MLP neurons of a small language model. Each row is named by its layer, matrix (gate and up: input weights) and neuron, and shows model dimensions 0-127. Each number is 128 + 32 x the weight over its row's rms, rounded and kept within 0 to 255. Numbers have three digits each. A neuron's up and down rows have the sign that makes its largest values positive.
Before each neuron's rows, "fires on" lists the tokens most often at its 100 highest values on Wikipedia text that the model never trained on.

fires on: "en", "al", "n", "ph", "th", " imp"
L11.gate7:134077100092070158128169175152054122090094113095144122077098138102095150178132191078166184115150071119088128072104168165183137141148188125130118169145064124137153098160116055116141115123058133152159168107120119143155182149119142158127091127144123128148158117117113148140107153142134120135140080095141124106169205128190140188164116135097064092098070152175127163120170170112115101168090
L11.up7:141112083105131107151159138152081071127092150054087191101143147182076182179131150155173082109168149090139147106124153126130135137122172146144131136173143159089135126161183093109110143112124118092226096113146123107153158138155157141122131048076117167098181163126063172105131144138178143145141093114086123143159162182156120146125073117162163155114144135169139108104123194107157100152096

fires on: "t", "o", "ly", "if", "ir", "our"
L9.gate300:117089110081174181128130177164069162111137103104099144138118109140056106188123130133150135159125163115125131119104135157167160131127126139117164133083102145116061112142108079110134146131147078094154126101130153140090083130048138171115101103171107126111112154098151114110047178132096128063070099175183092115180113215102160181149096134124107136076091059106129135183134170111148128102137
L9.up300:161111112148183092092108146159153108080115085088101173157162164154096121169162098177114104154155175126110170139151156113086142116116152144142187099075152132140127149140056146140114153127144122090127109085070134082175145112121126159171121130108141097188167140134121124187094153148059137037125079071121103133139114115150119189088110151112155166161130141153142171141073131060123169142187

fires on: "la", "c", "t", "d", "it"
L6.gate419:133139181135077135110133153164107172114094120214140112105100162155140093131137160106115174082180141170127125196135100185136044094101128066142135097109069141177116156111133151141115169111120132130123135118159096118085182132103154104117131159132093149120115097156123112082166134197102131076161107127182093166182191120157123153151152150104098110138088133133149104107111160153205104085140
L6.up419:144128133141106179119149139144170142135058081095106094161131138118092162176084130146121062104107090117113136152138094103113112108142145120095140077162110122128059110119161097118114140130207151141120107199159138130111089161114117189152198121143121177162171159105161095112116150160090097149209154187129106190111149144081160172136115137062130119093097154169111118116179108175166126153118

fires on: "ic", "li", "ve", "me", "art"
L6.gate439:170090150138078070093135138161093093134091158153134100096107147183123096178107154157061123128135124101139161140152114172100087136159151115087153144191107176156111199154104128058138163100104104086085117158180113090141189108103146048132143077115114089095117143107121120108138102111131135112202102110119150133099174120110113134130109098072143089166048155160130038175148121164130112117139
L6.up439:143187163099132109103107077142139130097096186067119074151065184124084103122111096148107107101168095072117084139175124106167144086104121119055156111126134137129105108083160080147108140095095139062162168090156173114171081120145143117070121138097099127137147091122078129118147108110127139120146132128147182054125120128185125157154087094092149095158052105175096107096132125163158188114120

fires on: "-"
L3.gate67:141135113142107142078143128154137161062164165097151210158111161095140190169157069145128096170145092157146091164124092117127164175127128130128141132115099067118087055162101105119087154133206105150138125163130075132110104119134131165108159172111118125148078150102166123148099130134133138149094136147085049151147127120072106120129110115088105125135083171083115098108169147139167144156085
L3.up67:153169172165085134151149110109116144114186133160087143154183149107125132121107061112157082100113165165136136148131154076159108138102109141108114158163180114058105155132180154132099060132142105161165165133045133102098140129148118201100107103150141182108111159089152097132119091113189075181101160129107105172076112122130130130115138094158060125097118130193149140094098144129149124156111

fires on: "in", "t", "y", "il", "et", "is"
L9.gate130:146142079134105184096142069129138136138106081181087107188131115137115130161158170151122131118119160123173105163088148223177119103079162124062170071155108140099160201127123137082118192113140130114155083044104211143164144102184124121092125092119115159163098138193086084105136131135148129076120113171146087145162171106137152164177151139145128138133128100104129162129105111137112096127127
L9.up130:185102195125107196119070130139091131163140065150153101154117132095117204140112190099075125085160124100157047143100151108143150140096088101154139081104082143071088136164122128116135140146159111148106150134098128131092075106117101133120071111162154117123124175120158113124181141136139126121157135178110195107167157184134136153172162122116125086155076171093073184171106117179119137094068

fires on: "ic", "P", "im", "i", "ab", "co"
L5.gate368:102163124127114132123134098165104126073147169101100160125067177165137143159184120087173165147112115095118145136081139079087125130133124075105128120138098097114180147161139047154167129114121067161128105098161093134125123087175174180179086109140067113174143195124181194129127111084083146134118162135162165159116194102108136104171167102092110068125096106073066122200176149128135097103114
L5.up368:148146129141082155140099152078142145104121116062056158143128142109089142157125118131145168118083121154174121043127111088115132146080070113119133083183136131112116118093174085116170144127101137118171099125093150183163113112192132179171097083183093107175153116140142200105104146140130136122041122155105191129063140073125122157084125132142143101108168081121119094177144097158149111120098

fires on: "-", " (", "an", " mo", "n"
L9.gate277:144104147123134133142101133159150114154168204156161117084103138127186089150160074134082138104157115158120178206095108128105190106132162133138169197101142106118130136146099118126137198183148060150087129124148043185156104076094140097112191148084111138143089124093137204181125104106133067164109158101173075152136164178141124138135121138084190112131134108152134098098165142132139090131103
L9.up277:174080148141136114215102160087131074175195116141066091098126106107130132177087040097143128069128133138140097166145105116112127144157107146098140175144191169038109120132110191121094145104148057128120141163096074127151119115139107089075140128112143149126176117097114169128068111131132140186126196098113147125064140151151147122098129107124150101113166117144164087148154120091134166143108

fires on: "en", "vi", "ff", "and", "ev", "ne"
L8.gate296:124138084127097133108034112217126201088137087146114138081135111102085127170130114105152136117160104106115150124096122151114116119049122121141184139148107116134112166064136110131163131173146148105091109082160059142115122098132158123132093128170034065106061137153160089155139135084112102174142097144124105155136171152096091156117116091096080130142149149147128153096142144108126089078123
L8.up296:065098156133095108171137144199142119092110132101170168079156072189102146105093157124166133163146095082097159144073140146096114127094123101136102116099179111117106099139139158114180156170135145112161158145189098104111150130135145074129144127121095086055111148110105102165119057080085204091090170118117111071200133111129097091124119113124066078097113135097117121130192157147140132110137

fires on: "t", "it", "low", "re", "ur"
L6.gate146:127137150127096124119103130135086126129109130187117092077114122135127055126202172127107161124190154164122124171112112125094118070100136084121132125097139144139154194155142163129075154123116117144140141132157151114047153111117142118109150161123138119082139105094120105101142138170130145105217067110175077106138092122158104144137069131087094138162092130186100113118117121206135114099193
L6.up146:144098136112130150163174107093183168170087109124134164106052128106124143165079122117130150113126092140129080157114167124158102183118169173120105120199146197144101133112111133076116128152137107102147075127092168156080131147166133140152127185130112137145115115133077059106140132153026150155128144216067139137147151113204172133109117120122169081121094130086105093160136132064148130119105

fires on: "en", "ar", " for", "n", "d"
L9.gate62:128114113101108092138142126126136154093092135158151130134125085139146140148190121069192177168136090152048152181131142148176138130156141128088113104174168119143142154112126110125160152127113115170161121118158143179194107178214116134082058120145090073145109159129131163098098167162111098170116111163153133152127203184111116157115144164149113102104152053071091156102126161088071144132096
L9.up62:163162117116089099144084141159120140116121156131144146125118102110140140142125087100166174134160128159158087149184179124203098173136116119103103118099129212148107126075123099136115103172093137098197110139199161124101136186148114110099118103151130063165120131099055173077131175163099161175111088112152139166145128181166156174131129147106132101143142125143101113044116142114151119160095

fires on: "c", "oc", "ic", "ac", "cc", "im"
L9.gate109:116061112112137183087182128153122151139079095120139055169133214138108129130127128117181101129148087139172138088109155145109097123128162189112119161130135164145167125132125121100124073192111093132136179135153076170124144131115132144190112060144102099177163162138146103108130088106124179099141075100144056103139092152115082122156180089063100114147075170115104167128136148139166109131099
L9.up109:150151155140077123183139134117107128087151134098122156155131146119094132164140059094164130164125044129117171088112147093115134094102159161112136111104109163056096085142186055126155078093125161125100193155086101129107148149051153195163124091150113102131144101098164160121145129139110162104126133119099139085138111123098060128119123180163184083128092138158109185130123155153132074118098

fires on: "ent", "ra", "n", "ang"
L6.gate420:187131153089113142081110103119150173077144147109149106063149097163127139135122148086091149111129106151118079103102155075124146160100152110127137174154137012127160168139103145101118127166095160100158088071164143166086082141145126088164070084186098069108055140098135195145094140120181100110125144175176105131172123111104102122167106102100108112104172115083076149129189136143110121141129
L6.up420:123109160094139183156185148140101159156081143122157103157090095073176126153066195167141075107127135131080209108103112105148161132142099193118112165172068156090149217088141136078104162206076158136110180122142175165175129156134133097172140106135137133145101177079102118131107156113149098146119154121119155109146104083146100139164143128113139129176125144168126113074096139188123107152159

fires on: "ho", " So", "ure", " Me", "e", "o"
L6.gate73:215120088125136139089131106136125119113137183167152121148120158151130159173182083101198120201115146060079122156103165079088127136094113127090127089117148107132162106177097125194180125132205133130162078156129143124149141163118130086121100124124128115116129145087092166150163076103173100091127147095140149120063098101130098107125073083171126144106103060102108139119161132124185101127147
L6.up73:140169124197128160111149179142141127135083083182109110135162120123129112085122100098140114120156187159136136169155063178094120133174107109099141133103123124108153106137066135124091142167134123181169105133119101102088161072054056117123058134141131117138155110151167186100172128150133142136115125172139089099091118062160143102123080092149149128141112117158132158211165163101180108062148

fires on: "t", "e", "ut", "ff", "ch", "o"
L6.gate278:081129085078187144109105072138085099128086131115118135155099146104104120134153134098141149109206092121160142084153180075110132139145130115134114090140156075124108112149056091147152167126140119080150116085140120090084143127100159127188066059090086107110101182138094148147089153077084172124127123145138125079139166103113102072185131095149149092080124088045145139141149146147088110131163
L6.up278:102140151127177166092152106083122123104206139078178111093180164164077177126105178197153137120154139125158150081108166079128126095113132130116110160135131112126062185156125125113129160089128090116122111137160145121153137076135139126140155124150128115122102166145121139157128150152090137143128125112086109167166179148066120164163137170172078179158204214128158155117081093096095151161118

fires on: " game", " Game", "hop", " bo", "ight"
L4.gate3:093156144143096141088150122160063125156147194178154085146130125149074103089168128174128085154095157152162142175070142132141068060139084109107135115137090095117135190138139092150131139138200148152130124112129099130145139165142127148125150129142140172183155049136117141162170110112121109123112090133100117066093115126176111132097120118195096165115169158183134153104059105109126110165103
L4.up3:122140126129123123063084113158102163136172176237135065116087116158114101112093132176146134123092116108141156182106113170162065082157095072085123087167109104156158130093107110119090135120164098173126087167141179119137176161151151142152137146131134081132154144066096156170161162107156131168145138102104118121086097152196120126122111154133102139092073192111123184105100117090138070091077

fires on: "man", "ic", "ve", "on", "age"
L6.gate401:160188146129156071135074133157114062087172142095102141131083145142145125172138167134105155086153117147136086086129146131151108109141112060133111082111105146152077150169120085095136165056157096125133141081145158061118148097140155118132121098080136127114129145091097184155197104129156150098210093105172127130119152153089193140117100064091109124111127121113131114165186119069090084084157
L6.up401:138154113105141104128155116089098138095080116104123102106092142125106112105150099140080114138171052189146131154095179130151122139191200145111136189091120174091150158116111087149131123098151158120133170146138106146158126138049176087128154126099098193065102130146042112116147134157115127181109138139202118107087104117137188131144136095096193096190129105077111081101134130141142161116195

fires on: "e", "g", "ho", "o", "a", "h"
L6.gate4:131173117141105149121126126174110090098094179123197148101166136099149097155131113052185105131160125121094071075117200112141121143157160125122150152058131103145090184138139096183135149109171088161080126119152139095103106107071135103131169146159086107176086139122156127146134144159143114133155135005102092169078150123073101156192100147109164160113091111095082142132137144124174128185157
L6.up4:112154099140166139085106171170072167122111105141084186186107170093192099107142127145107134143166148081122125076133104145168106100101096169125141097101142138150110150072108111152078117169163129118143088108147131137170083116104098083083090186150156156131072112149106155217139161133106157072125108139108096147107028109161169142120093114189161168140139108122152137079157143109155130146182

fires on: " se", "i", " Se", "ed", "ep", "e"
L9.gate432:179175113183080134110065096134166135146182055149162185137180121119171118179175142071118105139151155099138067135156145178080140111100060053131132168098169125100129164091133153139150116118142089164123129140091138151102174131114151077159078164160103089158152071152138138146143136109137138143140113121136115065135093171120079115130171165113118113144102140119091192139167193203128145096135
L9.up432:105138173133139147175127181095116098131123116031042188141145089065156165140130146182136129160077116135106136189163098139127129145172075171105141129100111099123124117134109113075076139099154143138121121156150079095176111200115169085191153156091124114142144121144110131106127154097109106128145125137126139122116161109137088113115170131125113144071224116128141121122106156098194102152137

fires on: "o", "n", "ent", "f", "ph"
L6.gate48:145109115107156102165119114171109158059141091098155132075148127095154182210153207119137166179099089072121107068081140104153106128119136098109109094163119112125113119142112095140199154158110129106161126162112134132151117122168197159128038094131066054129106151105160157117047122087130126126138136136116136123136131068122088164153111127107134076116129157107154104156168197099134094119097
L6.up48:094168078134139154108121175121112132153102114135076140174134110128110170159119089177168084048104094111121155129145186127098106172131162149099091114094062125171066079125103126116159114172091180148144156102124127158141136130152111173148115058077134129161178141114139181134165097140112104188074114088103138064159134124126144173104150179150112152122124139128113172093150110183095168101129

fires on: "w", "ist", "ri", "en", "ff"
L6.gate245:112147130110130090041101102129078131123133101160118161072193124112088095150172113037140194098177125086095090094095124132126166096108118106139184133126115089117075090095144098155089131116135125165117104089145087098095103134118120178142115128176119094130077163151138169142097151126135077114133120143197080164164116136087147125192131103096080114140137096175110149131191193145124079114131
L6.up245:111139103149116132130072110158182095093145145147082118097132145140131159158108093096155136128165168141199166139110133103109107080108124134093148136094129120086124114067117128168176104091164122097157177133160151106168146075155125131158098164154122114156110163181117234093120095172065141173117141134095106067112100074138144067081098098080143122108079132143117111131173098124151127140137